Weights of a small GPT-style language model, trained from scratch on English Wikipedia.
Architecture: rotary positions, untied embeddings.
MLP neurons of a small language model. Each row is named by its layer, matrix (down: output weights) and neuron, and shows model dimensions 0-159. Each number is 128 + 32 x the weight over its row's rms, rounded and kept within 0 to 255. Numbers have three digits each. A neuron's up and down rows have the sign that makes its largest values positive.
After each neuron's rows, "fires before" lists the tokens most often just after its 100 highest values on Wikipedia text that the model never trained on. A number after a token or word is its count.

L4.down145:057141127172126153035175103114182140157095146132124170151135104071114069130071137137118099071142185191143099201174141134118117148136127147087126125100127145152118165185122147137131113167138143137155154135168152159070099064093096142094113133134132087060127072142129130148165134124105141162086102111159109143070069164135136132133121146112118147160117149140116087133147138122112161200144126158144109138099181117124131126055124122083145121145119089218113146181106115162198131083068120
fires before: " " 55, "1" 21, "2" 6, "3" 5, "," 4

L9.down226:158131116167141076185110146113146116104109127162112145116151137191116162124084058075114098095150135101090125139134122132148142109116164126161113036170129137158189102131130130154136076148116148141129096162171151100122147100118143152142077138122157106189113075132088140133126107110105115089161120045109125105119166152081133094124116111128075087042178095142109129111100116131136163144139131095126156114106116066210159090166156090164167065139131104167096138147098155128073191065050154
fires before: "4" 29, "5" 26, " a" 7, " –" 4, "6" 4

L4.down196:076184153122172136101121132131145089116144057063134149169120093158167104102091091095162103105165132094143095173146156151076136118066134111111134105121084134170156172138155146153120090128107128127103133096143173150075129173158141167111137127128086092137143130112129145158056182120178123191050083172118139114084108146148121146121106122109195184122110120062068084089086144088105098095174135177178141167101176173135113134110140117096069120125116140133137159113164110174178152104179097
fires before: " |" 34, "." 14, "0" 13, "1" 7, "\n" 6, "3" 5

L5.down341:137149184155156138131184131097082152154064142157108144087137112015101169102131143082136136093093174118136189098135030149093152103111166127103156106125066139176130113098117099183118110079128157138097140117097138137175089113130064117152191133136137177106181133101159112163149118146144091157150137132175098145114088141123151134118073091158113135100112118074094110139128083152127149081144150187153146085097118061089109099087154118109158079129124096103177145112121127174086155149112082
fires before: "|" 35, "-" 22, "\n" 15, "=" 7

L7.down38:156161085067164108131081096219108137093164086141131083141155130145189147127181144104140159134122121140151170124116124147099114114128098106147144136164133141154066120125158082169116076123124110097112082142137186140124099080166145064177055152142137140177098104090126147112105156134119125123126106121085141163121141125215109124124142122163077113144122174116148100140207183072114128146172115178182147185144133111044145138144141135173080169146122174111116163154115215130149102151106138
fires before: "8" 56, "9" 11, "1" 5

L7.down402:132134091138165167142173117120163121140116186145100131157196122118111174142155188090163147122173147109178064118100124108149079172106153101121167107157118038127152163098125079101101145112070141108095115150094158124099104141112115120083135111133131153128069146081114115082141144150131079117082133133156141151085151119170169109135056099144143141117099159122185114148166197048174127174118117100124069125136112153113164124162129136119205150097139121107088150111155157222207125141102126
fires before: "0" 98

L6.down340:114229099151079111170162107118124048125148121064112070138082136125110177146130119125081136189094127122142131123146082087124147139113132131143163107164143096164123093110116142119111100142131114082145148120167207164161128152138132157145080170137089108158117183104126128148123143160106154099138095093146108091150135131063174173132142135121095144130162120113118142040092179096176120087106134105175137097034115117141116110107158060079156143099102119115191185164130086135067148105137085
fires before: "4" 19, "5" 18, "0" 13, "2" 13, "3" 12, "6" 8

L8.down272:152061154141134110179099119149110100119057080097136128132159113163128140161123138084129093188152205131183147136103112089158109160116155088075037127142081117133161169145121157131145094123148142177154136136132168075153208105136171109108184105128099120135158096112091173114150117094083103147124169140132079129145124185169118167150123158130147098114167137124078093154057142111143114109091144081117143173118106161181151194131143187066069134105150175115089100143106116097126140105153170
fires before: " |" 39, "+" 6, ")" 5, " (" 5

L6.down419:099042134108123118073148132134076112098103165111073196104117149112106084161186078097146154109063128153078091134122169144140144183065118148132145157120145107139128134119121128042147126132207076104091120165080146117132146120133121055168141179067084092095083098158108131161107118172109103138119093135090127149138158139104094114141064129127094105117118121114114089142083088121137123197162137078102112077060161100151100132111096134122171122108155190180132129114095154096116151111100140
fires before: " |" 22, "5" 11, "9" 8, "0" 8, "6" 7, "3" 7

L5.down355:132126087121142088122140158133118087131142137220110105147113100180173118184167127119107121148165134150077094104109142100105133168157174129141111153121141102084086150156195124120129139141079163156141145086112135098132201117157166097142187114080115053193107127186077134110111161130121059117169149124183095116088133162093119110160106167114123133181105121148164144144119142122146166184151151057096112148129157182082170075153219087091139162125147138170102164112140172079139136137139115
fires before: "6" 21, "5" 18, "0" 17, "4" 8, "7" 6

L3.down278:146152109148164115135132135153098145105169110077106132154176159125080134106136041142108126108132146152163097146084087105139118141111061106149173100151070132206150111134100097138126099117093123113093147161139175120022114107192113139139143136142099103128111111095119146171137166165132197068136083180163144144057048138095119128132116113110181148109119054115098132104120141110133157063123165118110098182132125110124159114127154121106193105158168101075139120130124135164157167037118128
fires before: "\n" 21, " " 17, "0" 16, "8" 6, "4" 4, " someone" 4

L5.down438:134065123107163159179135104118142132157128124141103095117118058172193110091201111063167126109110111166104114120169161147111117078167130189118108177213161150122149141134145107136122105159073083127117118120070106165133132144111115215163060136129102128159131130128136152105138136171078143167179144179166176114188138110147101139099159184096113145128096157162155102069135133128140069197174085088157106147089092158134124159142109119149124116127154138094125169154115136139153154145049105
fires before: "4" 41, "3" 19, "5" 18, "6" 8

L7.down425:143109153127111129134142141072108164104111144091143095102108077117115110087150125172127120127107127140162117145140098063135110078102162100142156183158109116125159123162152178162121076134139135108091089147198085115133085109095168119102129171139098160118082093164078142153171140092051132111140176126108166109174201148115101130119168130142128116150181161169137128139140151069109178072165111078096069092092132038140113104158136173123195112131120196156150174139125126107187133103070077
fires before: "8" 28, "9" 22, "1" 9, "." 6, "0" 6, "°" 5

L4.down203:161095076126111202140074106131135165151146110196149185189142112090165139129127135144133138130120171128124091056065209150136103225189077104124104129108165126097142151171164110138145103084178139150146073085061158128154107102125067172140144139161102139124134141128098154130101116189153115138169079207150146129158115116131120083134106179098109113123164142126183121106132153135121069121119116124173158164172156139107169134146150114103144127110131128156081090152126075081123149103142174
fires before: "s" 27, " of" 19, " |" 9, " " 8, " was" 7, "\n" 5

L6.down404:166155104110181172096099134143122095119112146198197112118088116077164108134092115133117137088111153141139117090201156197170055139088160104166165102115161136083095114112133127055097161144120150198105072097154138125152145089100126180145144106144071167158122121106202154122108156134147108095167162114097145083169121142089107101162131125163183150075116113125083108158128083123130120114185089144055147171165174096113163127122113092102135140143095111075073115150124087102145138148115090
fires before: "\n" 26, "-" 18, "==" 8, "s" 5, "," 5

L4.down284:142190131117123128133137116129139108090126177084147078133138100203189101104133110089143102173151188112136109142125145198036143123113104139134130095136124111125154177090100107088074170087092155090101167128160147112102120161103138168062116168141074082152138091126092133076124184086109124157079060138148139134089129117138116116075121089114171184107131133127133102062125194130130099099162172163152110166117139127160161147099135105179104126141094078173116152136167140188176128130172075
fires before: " |" 58, "." 11, "1" 6, "0" 5, "+" 4

L6.down12:162124097085132160089148067180074138114133122124102098137138073148128130106134131135121223102172073112101117072126129146165100129076145103140119090143113132134150101128125075112082096074105127101106099168137141134076075092187134093143144182115122137119123094130100171136150121187127127073135152116086124109178128132148135059127192133107138140077100176075137203165166123103140191156128118141139174115118147064153093104075161132129113128140189094038144099150120081117157128082121162
fires before: "8" 62, "9" 21, "1" 6, "0" 4

L5.down250:105184171132156079144122188144161135088131188175148195137163154089127150153153125121108149060135080120054120161071116112166104100123086118163094117142153070116180142114059115201132156111120171098124112172062168141205118104113175166141090104137138120092201144106138095128175192181129104140056134137094095120077135114136104126128080135128112123080091109130144112169138125099130145135113126063153119159145091113126165121146157171149112131105128108154082092117142118120096137097065139
fires before: " |" 21, "9" 19, "0" 13, "." 8, "4" 6

L9.down35:091134146131147111088117133145184179134089111172113062129114116243136175123126100154101168137114149135127115109132111145096119125123160081142106123101123087186105116110106146131096118150172156090108127115129091094154132143099128085102127062085127158188131110077134088142123180071178150081183119190121137163117123110106151138152142069121117072123153068104161065088158110161145146089185111193140136155141160140086145134094117084134091147118142220171092110160094191128101139139147162
fires before: "0" 35, "1" 23, "9" 20, " race" 6, "8" 6, "2" 6

L7.down263:113114209091150087102167127150121146134116161142114099166150127189166161107173102163137171169128076139132130111130050076083118106098158136092136157128125137142089144095150053147104128137101124093140126155177133112113168159146105084101090094153148121175119087082122082108142099066122119158197182080161162131200112157135159157171090198136120110126141170138237129088135128159086145150131171150087137134122158124157135136160148139128126082083150168100132112118119077075127100145172094
fires before: "-" 45, "1" 10, "9" 8, "2" 5

L7.down223:111081174066108133117214132118144106145071177075137158147105102065148140123128006148143103148070133149127131108145202104130135108113173118139108154143082126141173168210083096124079146125136134132188103147152158149089143131130148126077183150148112113142087109126159143130089136130109122070167137153146132130156148109137062148161169156093154138109137100075136153092094118134073122146170123164123117093121139059172132127088141146112092132083158136094168135148078153110184081102153119
fires before: "8" 46, "5" 10, "7" 10, "9" 7, "6" 5, "4" 5

L7.down333:086118129160182085174148053122087148152128063127121119103148113122074087125090132125152129078121146123141096115111119152135089115123079151124168135127163138071094051135084155165140119126128130107072140148178094174145092095112137144147092153085161114117094111132073163185143140118091082048164115128083100117107142119161168146140111132124120090158165136105108120153105145186089154131092150133075079058109128105167170139148106140106144145154097067109167102068152081105103075179073199
fires before: "1" 17, "2" 13, "0" 11, " |" 10, "3" 9, "4" 7

L5.down201:151157165136153129130141065110141096186136165126136163122091127102112056062127149101145127070125185137167152083101160148090048160158117134135124161102163148119086143150120132132109131138116135151154116119152130130111091090124095148127132099130156124089149098140112130125095135098118130114076093164193153166082134132161146099105149093166152195061106146192145113176134213093111115081139090193077114132112114122186101129128164093100119082163138132174127181095200093105163216100092122
fires before: "2" 57, "1" 25, "3" 4, " |" 4

L4.down106:128123114129167152110090121137122133148115145137171131077177116169151128123153144101076158089156106076173130112155145146180126120112157146096141164101071081150126123101104129145154112152089119176074096089108092096176120066140120088129172116123120151079082164098094083105151166157181116167141183065127109148120157068192163108165155127111119119176114156108186136127181072171058106143085107143160120105199132065173098159120144130031131117097097138112098135100107102157167110162095134
fires before: "|" 74, "\n" 6, " |" 4

L5.down430:085135100079192132087106098146138193115145108088123085147151128154092167101161121109109171085139144082184109180179148172115121135160076179112134141195123123146130144069120108089143082181093134184127121159102098136112093159149136139098118109098110060108132133091120088162132145123106110151134089176083058144104094144151110095156093110141202143109106127160108167080112108159124147084088085139131070104078097080178097116112124124071143136144130131110142141125121150145197194114055166
fires before: " " 25, "\n" 23, " (" 20, "L" 5, ")" 4

L6.down403:116140123136087138143182122146142085132133136091193135121081168204083076165092140163137216149088158169096126119161145121163135090094129090091152163104126120125093167130052125156149141111129144071093185133161074124165103161145153111127195185131125128134097148195106135085064117146111131113143073189170113124135135165120087157153082134167131113107107115130163093157154159143103148159129153150109140125164058060155134150096131156104133129152146168094146157070046146128141117093122087
fires before: "1" 48, "2" 17, "0" 12, "," 4

L4.down268:128101142151111073077153092130195177149121129174203082089132167149119113082140173150156155112135176124105083076180198166076133128136110117152080148145150142141104103143124141111168134056132140182183154098123129157184125092116105151171204187164118119147131093141094172148073125106125139075118115161152134152098117168117138105092161092115139157195164114158162123205157091119108159137091127144103149129147154169158125102158125129084069161136110205150095117119133157097165117129124100
fires before: "1" 46, "2" 37, " +" 10

L9.down201:108114169095128193145123089121137179087095207135137123142172181081130086105140125112177139144152170160089151155072163136138102114111095109181096122133100160100150101157119137125107102126143191141179130131065117126173119087102161167177164132164111107146066109202144138098122115160160135132181150147146125126133138109143095127100164121129121122103111096119152150151099122064178168166151132160073139193099130106195125104193137177127107197139084136105057099146086121095103178140061123
fires before: ")" 54, "," 10, "\n" 8, "4" 6, ")," 5

L4.down312:150113164158112146109204096104070094103141165127128153075097105103108125185100115102171125094125128083130125124176174156099127102130140147118060105136124076088158151104107113082075144115166175150089128094083129124159142078120159138176098084128123083099113137140066099129150112159097102156129133121117176083186209120093092117104170066122167142146116138096126113105038119111104122100187133080159143147182100167160091128089120152092163121185145137108125127184108075139145107132195162
fires before: "0" 17, "4" 16, "5" 14, "3" 11, "7" 11, "1" 8

L9.down160:081135156127114096119172178131123093131107190153150168088090123150127119141164118135159088132147115171168125107068110133149151141175112128123098139108118146114174169105162207152058162152196157149099144140147160160128119142103165117128154155165102171103123122171147112159094192152165176113149148115065080144116056070172155148124099180139112152112177180114168082109149139135110185110143158077093142141120119060143182113115149157135091135121149167132183150170114192168075110077103160
fires before: " |" 42, "8" 13, "0" 12, "9" 10, "7" 6, "." 5

L9.down218:109113150102153138121142173134146141109095145149086147083171107119107185144141162114121095105081103147045080140075160138150141087141137139100101183099150138180200158131069166172112127156142130138117141148109142154134049137102104146128132079126158144093103207159150132149096139178112109087109221121138106106216137115111135203111115114129159116134149099057153139160170123144119157122108093112104160114132095158119128123121151096171113149123132109196188119151152215085089129112071129
fires before: "8" 30, "7" 29, " |" 16, "6" 8, "9" 8, ":" 5

L5.down249:098086131124125172127187040104132078106140184122144119121186112032133137174128186169159143109124147092172092148186163099138105131111154097112131179172102091109165142141062170087170143069152158134104125113125129167152090156095147100135139120117097098091110178130200117128166157157137122104137161165119138152191226130164099093121135149150130072166104109125122116114103097125073132152124098101162183095138063117130144128084136156164133115127098114161131134065170132130090128149117099
fires before: "0" 13, "7" 12, "5" 10, "4" 8, "6" 7, "9" 6

L7.down57:098114154116101094192082153173124101100139188188139092159116168099146106050164167100138101170126094106095119151114086136168075101129165114139110145148102133146102113153105139152101113176138097173148123144074104143139093126180145189148109105123126117136150112150177132061114120094151053097130179113146122171119147091174108106146109141176078095104198156115143128172168139131151150168069181111060118131154113154171150111179155177186134158158150107145100100137079180127120158133070175
fires before: "," 16, "." 12, " was" 12, " in" 6, ")" 6, "\n" 6

L4.down43:139205179080104145056125195183140153110098126132184189123141093101106129088140104127098151096140114110165142128179087139068126143143182146208110159146122175136139156136170160102181182135106155139163144113098151080093114112120104105149082116123114069130070093148136140083059131115120058139112133119127135089108088122140179119167128077137120131118146095137141097167078109115117097118150177133115164142169085126148123097148098076089090077166119144163131149191133150179171166169151106
fires before: "\n" 67, "-" 6

L5.down377:087078183134165070127180141124110167104161145134131132096178115123158141146186184095152145141084099170139127143131153148141114112142147129139156138200154125190112116147078074088109133171147152133164172109052155200157136177149142180175174138102135086133110115185105159159060115117181096119108156138067126117113127152133110096153151106149094136097157123128161097143107126130109163133128115123147077140117125120188076064166101157150130123081144162108172043119107140151201182139090114
fires before: "\n" 46, "==" 12, "The" 4, "In" 4

L8.down379:090116146192127122113170101085105082130089146144149124098132130040091143144184179059141152112107090108110046123155111106128174144147101156127183149186093106107153143122155105075087079128129101152052112159133134111159115142121090139100099123141076137137091140120106173098111145157134049142114130173120182113100196172140131119106129129135122114147187087145151140122072091105173082155090117112118139096110142108145106062090154118124147073125175160171191155136120144187069105134109154
fires before: "1" 22, "0" 19, "2" 13, "9" 11

L8.down191:190035131174106110119160151177076081139131182141123127163163127143102128125155183155111128150130148152145106152143074090130089150077121135093175160119027175118112121131106109096087122165158036130170147118153184159113080137127120094164128132142160113149018076156113163157121100119103126110180122115089108102161144084118136096137103101112135106189093123131183173162112094131140078113158120127156118090115115121132170110126147142120098160167169097125139161135069160160168127112095156
fires before: "0" 78, "1" 13, "2" 6

L5.down233:118120179102187152185132101087092122094117130132108176139154128137107169145159059135085108127130137139124086139131157112168106112162167133146142151125080104135146159149080116156126190087172097114148080094168141139095112157100139158180147099108139094081109111113153127084113173139155112159150140124134121059113168116097113205142145157169145073120096111092133116131146183073134116195080049181125131083161097122171115158063117095093147078099148186062085170133153163112083102076126123
fires before: " |" 30, "0" 27, "1" 5, "2" 5, "6" 5, "9" 4

L6.down143:118089169120167093148119122149137112079184148148123143130154147129169112099138138121147085202159135135127033146134140149150118141096114108070114189108159157095161158077152095085078135116161142138062109125199070195164121122175156177085140149120132054104084147123101126191163076043162092127073094131150136131128119172139115116106103075130166187107126102135108142125110145119125142106121120097103122155126118116175164100119099077169128136124134193194150139121109111101082097105180128
fires before: "3" 23, "1" 20, "4" 16, "5" 11, "2" 8, "6" 5

L8.down145:127106093152106175156109116152183050147123100110094053137111094178118065112131148132148099158135145083140145111162127129126073120119081145092143178182089148089144097133155075157068068160092207091170191137134157145094131079113152119113133121080186091143094148149127187151131090127117122117124088106069080134106173164092135084120116121119126070159101104098107165092089135158176135138100120088158143135070117098127133140099154119125111137113123052110137184123121185103097134103065116
fires before: "4" 50, "5" 39

L4.down92:151221165130138130172163179074121131093102184088151174113066151130114127087122123082139094124103133149116128163130181102124133112125112076167134149144105068102096218129088163086166141130151083104144141114133110132119139132116176147144146115128144105116126108207131106093089169087142117130101157170150096114146133099160159128140122062122179110102097143031081068158140082153140179128134126164109096086134075209125148155082162114125141172127113150168137089087115125115164154127106075
fires before: "2" 31, "0" 26, " |" 26, "3" 7

L5.down63:155056206153150137084128074129139094111093166140168168131105164223089141108121141103104086114122126092119067120146180178142092100140150140111079169155121123123131120098152096089107164173126097142098143146120155175110142168123165173103108156130104023115088089153129149149136118099132135093138131139116118153079163103080141148132059136123086084087153167121195091132149096144129133156128122107142068103169085130173148148083130159166123120080105106158075061155109127162088101096099139
fires before: " |" 50, "6" 8, "8" 4, "." 4, "7" 4

L9.down220:059034158099163151077165179112102139131095134092167115088124145100091192186141104115153115128116110113117123174120086164088161119042100124142101082167137097129148106160160125144086119165136130106156156137098093119210087182170105089143068148116095115075105171126136100130158121106177117122147098158145209181095160158108113178101106147151105156112150077148116140127140122163115148121137146075168151049100183123106123113064097114143144144112143155106129119146124128163123119105066150
fires before: "0" 51, "1" 9, "2" 7, "3" 6, "4" 4

L5.down32:144101147127152081145117123155153147071138156171163107111114082092126097133129136116121165102204108098079150176140096089144126078123186107148085108150179085147147117178184130177102152164099118148168107108089121120132141126094075166107126128096119111139096172114136155112121111149159137110061145159146121057109128164127100110134125149097100086132098132127068175151153178117116103116090107127176105139050167023143143042156178090154093123098114050121122143090086172124172125103140120
fires before: "9" 24, "0" 15, "8" 11, "5" 8, "4" 7, "6" 7

L8.down27:026145129115089144112146139111069120061193059103108097130062107047172103120146161179118129158174120106146180127085151135081123146140124123208132167152084129168096142171163131160095127091162150142128141136148213136120179158164148135124135138131130168126148134144116126159127116091114121130170129088134107101188138118164102172123127192086087092102106161096169100137162123100150134075116084154139092130151137091119158131090145133133144181127144171070125138186092162113150173168142163
fires before: "9" 59, "8" 12, "6" 6, "1" 5

L6.down373:086129110148120124081081035095056116105089163179107104094124108171144123209124130033116112131135145110090119079117185156150145145127138121096139167142067153153125139092168114114082097127133089066148120143157149155092141171132094160086115124166146135149133111090116106060148139127102114102148131100074119099127165112187112113097083124153093056126172121153195134142119088136154060103135187134115080094138101126104120093148133080098089108091140095144184116128068123143115118164098149
fires before: "9" 61, "8" 28, "6" 5

L4.down165:127142128113103072179129111094120125146153183152120162179083102154190104141134097073154153172128130150097186128075155167153157112167105121109136121151135098085167192095148142120122175122159096123149107077102067083176128155149151181158165090162131148147194098155088187071168142122105083159106131158126128116133166104157098121184168097101141155108113156146131122129147107145153144171132060089116159139134051172128134103087178197149122127174126186112090111100099143144122142203111092
fires before: " |" 22, "6" 11, "8" 9, "3" 6, "5" 6, "4" 6

L6.down267:128128090145163143151106133117113114098178075140156031107082148175149160164173190108120174156177173114104157112128146147083116163158103126154182121185116157110111137123195121135113141161129116153099139157124128154165158088140131150125109159101175144129145150151105070109176079087080124115177122093187095080081070063152145102103056115132146106146113158138170138159043146136135125130123126114144134160096127173142117148145193094139137160138128141104053161154110150037140155125154137
fires before: "5" 40, "6" 30, "4" 8, "8" 4, "0" 4

L6.down275:173143125091098141119146180140098122110178102104102110117135163097114145226083182171162106129043114092132129161123148133085172192119141163070153156149115146153113127139175143121119120171138140123117114136100186122113104133187109083110155112141115122131160189131148178129096145171156076119135186124135152144144179109140122124122147100154162152106082186064091141154170074125121154153183123120129138109090085116043141153160124129107177180109116108106166192092214130111120092149092143
fires before: "7" 23, "6" 20, "8" 11, "5" 5, "d" 4

L6.down399:138097181131135143124163091094122108081142124166148163106161084102139142074156180096127133151116146125167146099114092125102088133144189112163106153142101162119131130135133142141152108096115083146160087082118154183138098147071092124071155141075159098075110067186182095127055090063053151131159128143143084155129108039119095167104103159106131124076102154184169145159093182119111145162108137067126087133149160113139127103136174192128114101161114165105095098141085090156134150101086104
fires before: "2" 22, "1" 14, " |" 13, "0" 11, "5" 8, "." 7

L4.down11:083151162124155109166136131122097083074154167153099071131097076156115091127114172101106178151115114134125155155169111066127104166119127149140121091138150143130092141210128087120131141168132117148114153155148138120124168203086125109108142131116072101148136096147055095166117107179165137102120106141113111087104107160072068139140160121153138163137123089144176131142095185083135153095093085158141143120170107101180148134116198148121197143172099164113162087112125077120127167044094037
fires before: " |" 23, "1" 17, " " 15, "5" 10, "2" 8

L4.down344:090103098132092112089124077149167077184129145131128154097130107124072151126131179107108167105113101134093143152101139138146110124174163155134143105194126120165131144174078117123150103160125194140120109133134100129179178107096084165153152051116160178129135122151118147067149094170214164085097145078139128140110119086161089097086084163132151059050156170187132139126157090167158145167097156095091116154140159150140114133108200134144128089106112135115189131097079148098166152156079099
fires before: "\n" 45, "American" 6, "6" 4, "1" 4, "S" 4

L4.down54:088105125185135088110181051101060129109135116142131110184090102152066129149124144109145107123105111115164097145113168156060109106130144153134145146168040184126126165133164136092176107154128060128143108127133169131072123107145183145163130119095120107104087155134142082168132191131162125181197141105065134148145178150133140160095158101164154116099087145055085116169122126130117152115129150121137106048145068114141145093111101165115138116114143146067161087132107137130105128066078174
fires before: "9" 21, "7" 15, "3" 13, "4" 11, "6" 8, "0" 8

L6.down428:166135150122190086168166138084126163100167164153118175076093185194139156102167125134150131214119080122141101160169149111195123129107160103113130146148149140132108097095173096087154133140114135115063106111189127182126152173083148130130135136103162130062099113132088088143133111082167107177098037118132182083106127149125093112134130095135148089162077141085097127165113116117116112119111125121141131128119098108103163085112205144082145131145056112107138102107156053121111182093161099
fires before: "0" 33, "1" 15, "2" 8, ":" 6, " |" 4

L7.down431:162050154085140045147130138075102076143147143162102122131145137116119087094123117091127151128162077145083112133091139125141085139121145161138215164102093122070086105145123096069122165196113045112120141132123101127085191115137111116128149085129096156129123142141105066133126102145105111126138173107143139118173113126147095050176115088139115122141174128094136081148171140130195153163106166102137106126144134116163155109152108107122195129060146163129154143075076132120194133047101130
fires before: " |" 68, "s" 4, " name" 4

L5.down95:152124139134139144139138107079124125125118132160152131131079110187140152114134126155110158164140101117119122127122121182052107123125154096132109128114125103144092139090158126096111106155129129153179135110148113090192115193162078126129185162115032107151064103180067139068116149111177215129211085219185165117121136099127139113155113157122124201119180118165142122152185138128068133137136089121102148131186151123118177115148100125122143103124125172116120052149111118120114093157149064
fires before: "2" 25, "1" 21, "8" 10, "9" 7, " " 6

L8.down253:101094145084107138143119101083154149135128170106151138113156159129130122131132095160132121133131141132167094137141061122220119200149176157096100094128086108136122156126132124184157130140110111151076120147078101145101166184136200128089153098151157130119143124116058069142126092177163072175121141103115172127101115053130098098163123160119159108126075170152100105118160131085180115173142119111173092067095055092146168129196132128144131143114170090149114028131118116175130111132096095
fires before: "." 20, "7" 16, "8" 13, "4" 8, "1" 7, "3" 6

L6.down202:113110157158145167189139168055107082114133145115136097077108149086126118112095104136092154142155065129150139159141120150196083137066092124089159089142117120144095118089174094090116135155167160110133161169136135100105126143105151092109110188152093113092094099126128086154108162147078174061077146100146074076163110126142051119128075091144161102169162089102147185130151123146154120144072182138149127078102123136166142134165192149124165100091141093167131053106107118077169110115119153
fires before: " |" 63, ";" 7, "0" 5

L7.down29:062134179115159112165082105160136145146094142190105136129159108123122135123104169092154212105084107158139173135157145168115125098175150169081143114126118088136126091101113079132101085116117077133221094140030145113142148107085102178123146117196119129131109088099124095079107124156166163164159203118157117147135086091185116139109113151141127083108140160126150098120121106102109111107134091141113102124126101156154124145149106160121126136146181046094129104113158147142195102209067145
fires before: "\n" 45, "American" 8

L7.down151:157089115085156095172070117075124122077104128147135139092188143152119169179153173132112182109139182096083186110075114090078104154112094101151218183116116152110064132139131090135131182160108098072093114124135114106166126117152087127121107143106099102131114075107071165114154096105134094101108112101162139097090151168083172085117134120173110134125140088117145153114073146099087088113151161127072133157103142127143195109099212079063125137156165135149100114098152129099111105161094140
fires before: "7" 26, "6" 22, "5" 12, "8" 10, "9" 5, "ed" 4

L6.down353:179125095124146107187115150178141106166184140096119054118123184119114136156137118134141105166124133104140145129140136127170116122106098176121130104160155126176115139121177098201171089177146090129080125120101145120173161096169182104161149159083086115139124094075156128128145174138154109180136094069114144120146086124158079150176168079186107106159101162112104153054141110168088100208088131120147086123134095062045112140093138129150085081103166117087109146089064127139141145129139129
fires before: "8" 29, "7" 21, "6" 12, "9" 6, "1" 4, "5" 4

L7.down381:149105173143149110094137164114106116079158142146063119067154115119077127122109205138106162212102066121191164152122086115127138122135144123144164126132094131114125134110176105181093125176159095079138113167134136085163107167108074094151097127188134158123070117102127129161164107140085106130193172117164121173148094092110117125202119118150170100127119151140187193102129095111129192143122136104109083054143098110152129100167119134085155124135141135095112125168068129119120109082070063
fires before: "-" 20, "1" 17, "2" 12, "0" 10, "\n" 5, "7" 4

L7.down306:124112130140126087115156084111123090196152064103121119075095098113164158144086092138143152132109234163112147144199073115113157109114103120118129079184152148067078145177127113106069148094140086148057113144144136144165158139140123166114158153125131151185110147111179148143137119098182085140123125129126140093089112179090096097075207121113132140114120093194175149199089102038120120100112113147117100183121114134145099099121120082148180140161122168135115124107137105095136128129139098
fires before: "\n" 63, "-" 14, "|" 4

L7.down82:180034138124148109137169095148115132124141156138146131122136091143156132111137233133145137139137162116185131193124109104116089180137118111162164103149112125126134171154171114133113169139129087101112155104152140165141070096144127132149120146077124097092164118140124103114133076143081129119149138174149094156095144108127161132143200146132120096082105206160246199190097106091125167107130133086109163080137119156192123090108116141118136107145090109109102091125111139175112174050103156
fires before: "0" 47, "1" 35, "2" 18

L9.down168:099125153069147109179121127148133122096198137122127059110075086129139156074168145109159111077102109126150193139147088130126151091154195135073136116150140126122125129044145113087137182164174126126121153152142078122109147139136180229080135118110178061090131090126097127100096171114152149104120188095144081148156150076129149162128128158113153091119143104163107154146159101153100133133097149115091119068170095125163120094100131167102123094164120045125147135130170133068083128157116172
fires before: "1" 15, "0" 13, "-" 9, "4" 8, "\n" 7, "3" 5

L8.down432:084175140133118107149155114180065163133137145124124140134124161149105174038131097085137126131124100113154114169155080103089083137105100196091124129162128117098133142140086126177096115144076135156117148119127144149133186188171156135177158140103090116129127095083192114153139122112126166188153146177064120083162097130192075098105082102190086127100155161119075115141190148194146127129089075158167141122140127085057096106114101146100108110131127136095151116150070070153159149130085134
fires before: "\n" 56, " |" 12, " (" 4

L3.down2:076132166076162124089087139101146094122103094119144093156160124168148107101127145129135095120078156122148146218164147064186108100084056108076158174146148085129154074114166122172125073105171102122139156130124083187134158232170132134149114162138106133132093150154118095134124169099116109149113142175118138167070150161165148129169121102070140122105101177122117114126148178117093120111110168150118111054097116139130148107173121135107159107147119074087084099122127148142184120097051104
fires before: "0" 21, "5" 14, "1" 11, "3" 11, "4" 9, "6" 8

L6.down401:156101121144144154118140163159128147133070133092129101073151163110117164120117098088158109062158159146105164092142084142082112107156172200129094162165130140172167145074166101137095114109144100155047077141083151075147106192189160160130118104156137145116128117041169103093137144103083160162191119099130162175111098147128131145141087146157115088082165116157167153139133098150131143157074124084148100107207120153143163179171106141185151139098096141138116130084158100131091137184115167
fires before: "\n" 34, "-" 10, "===" 7, "|" 5, "The" 4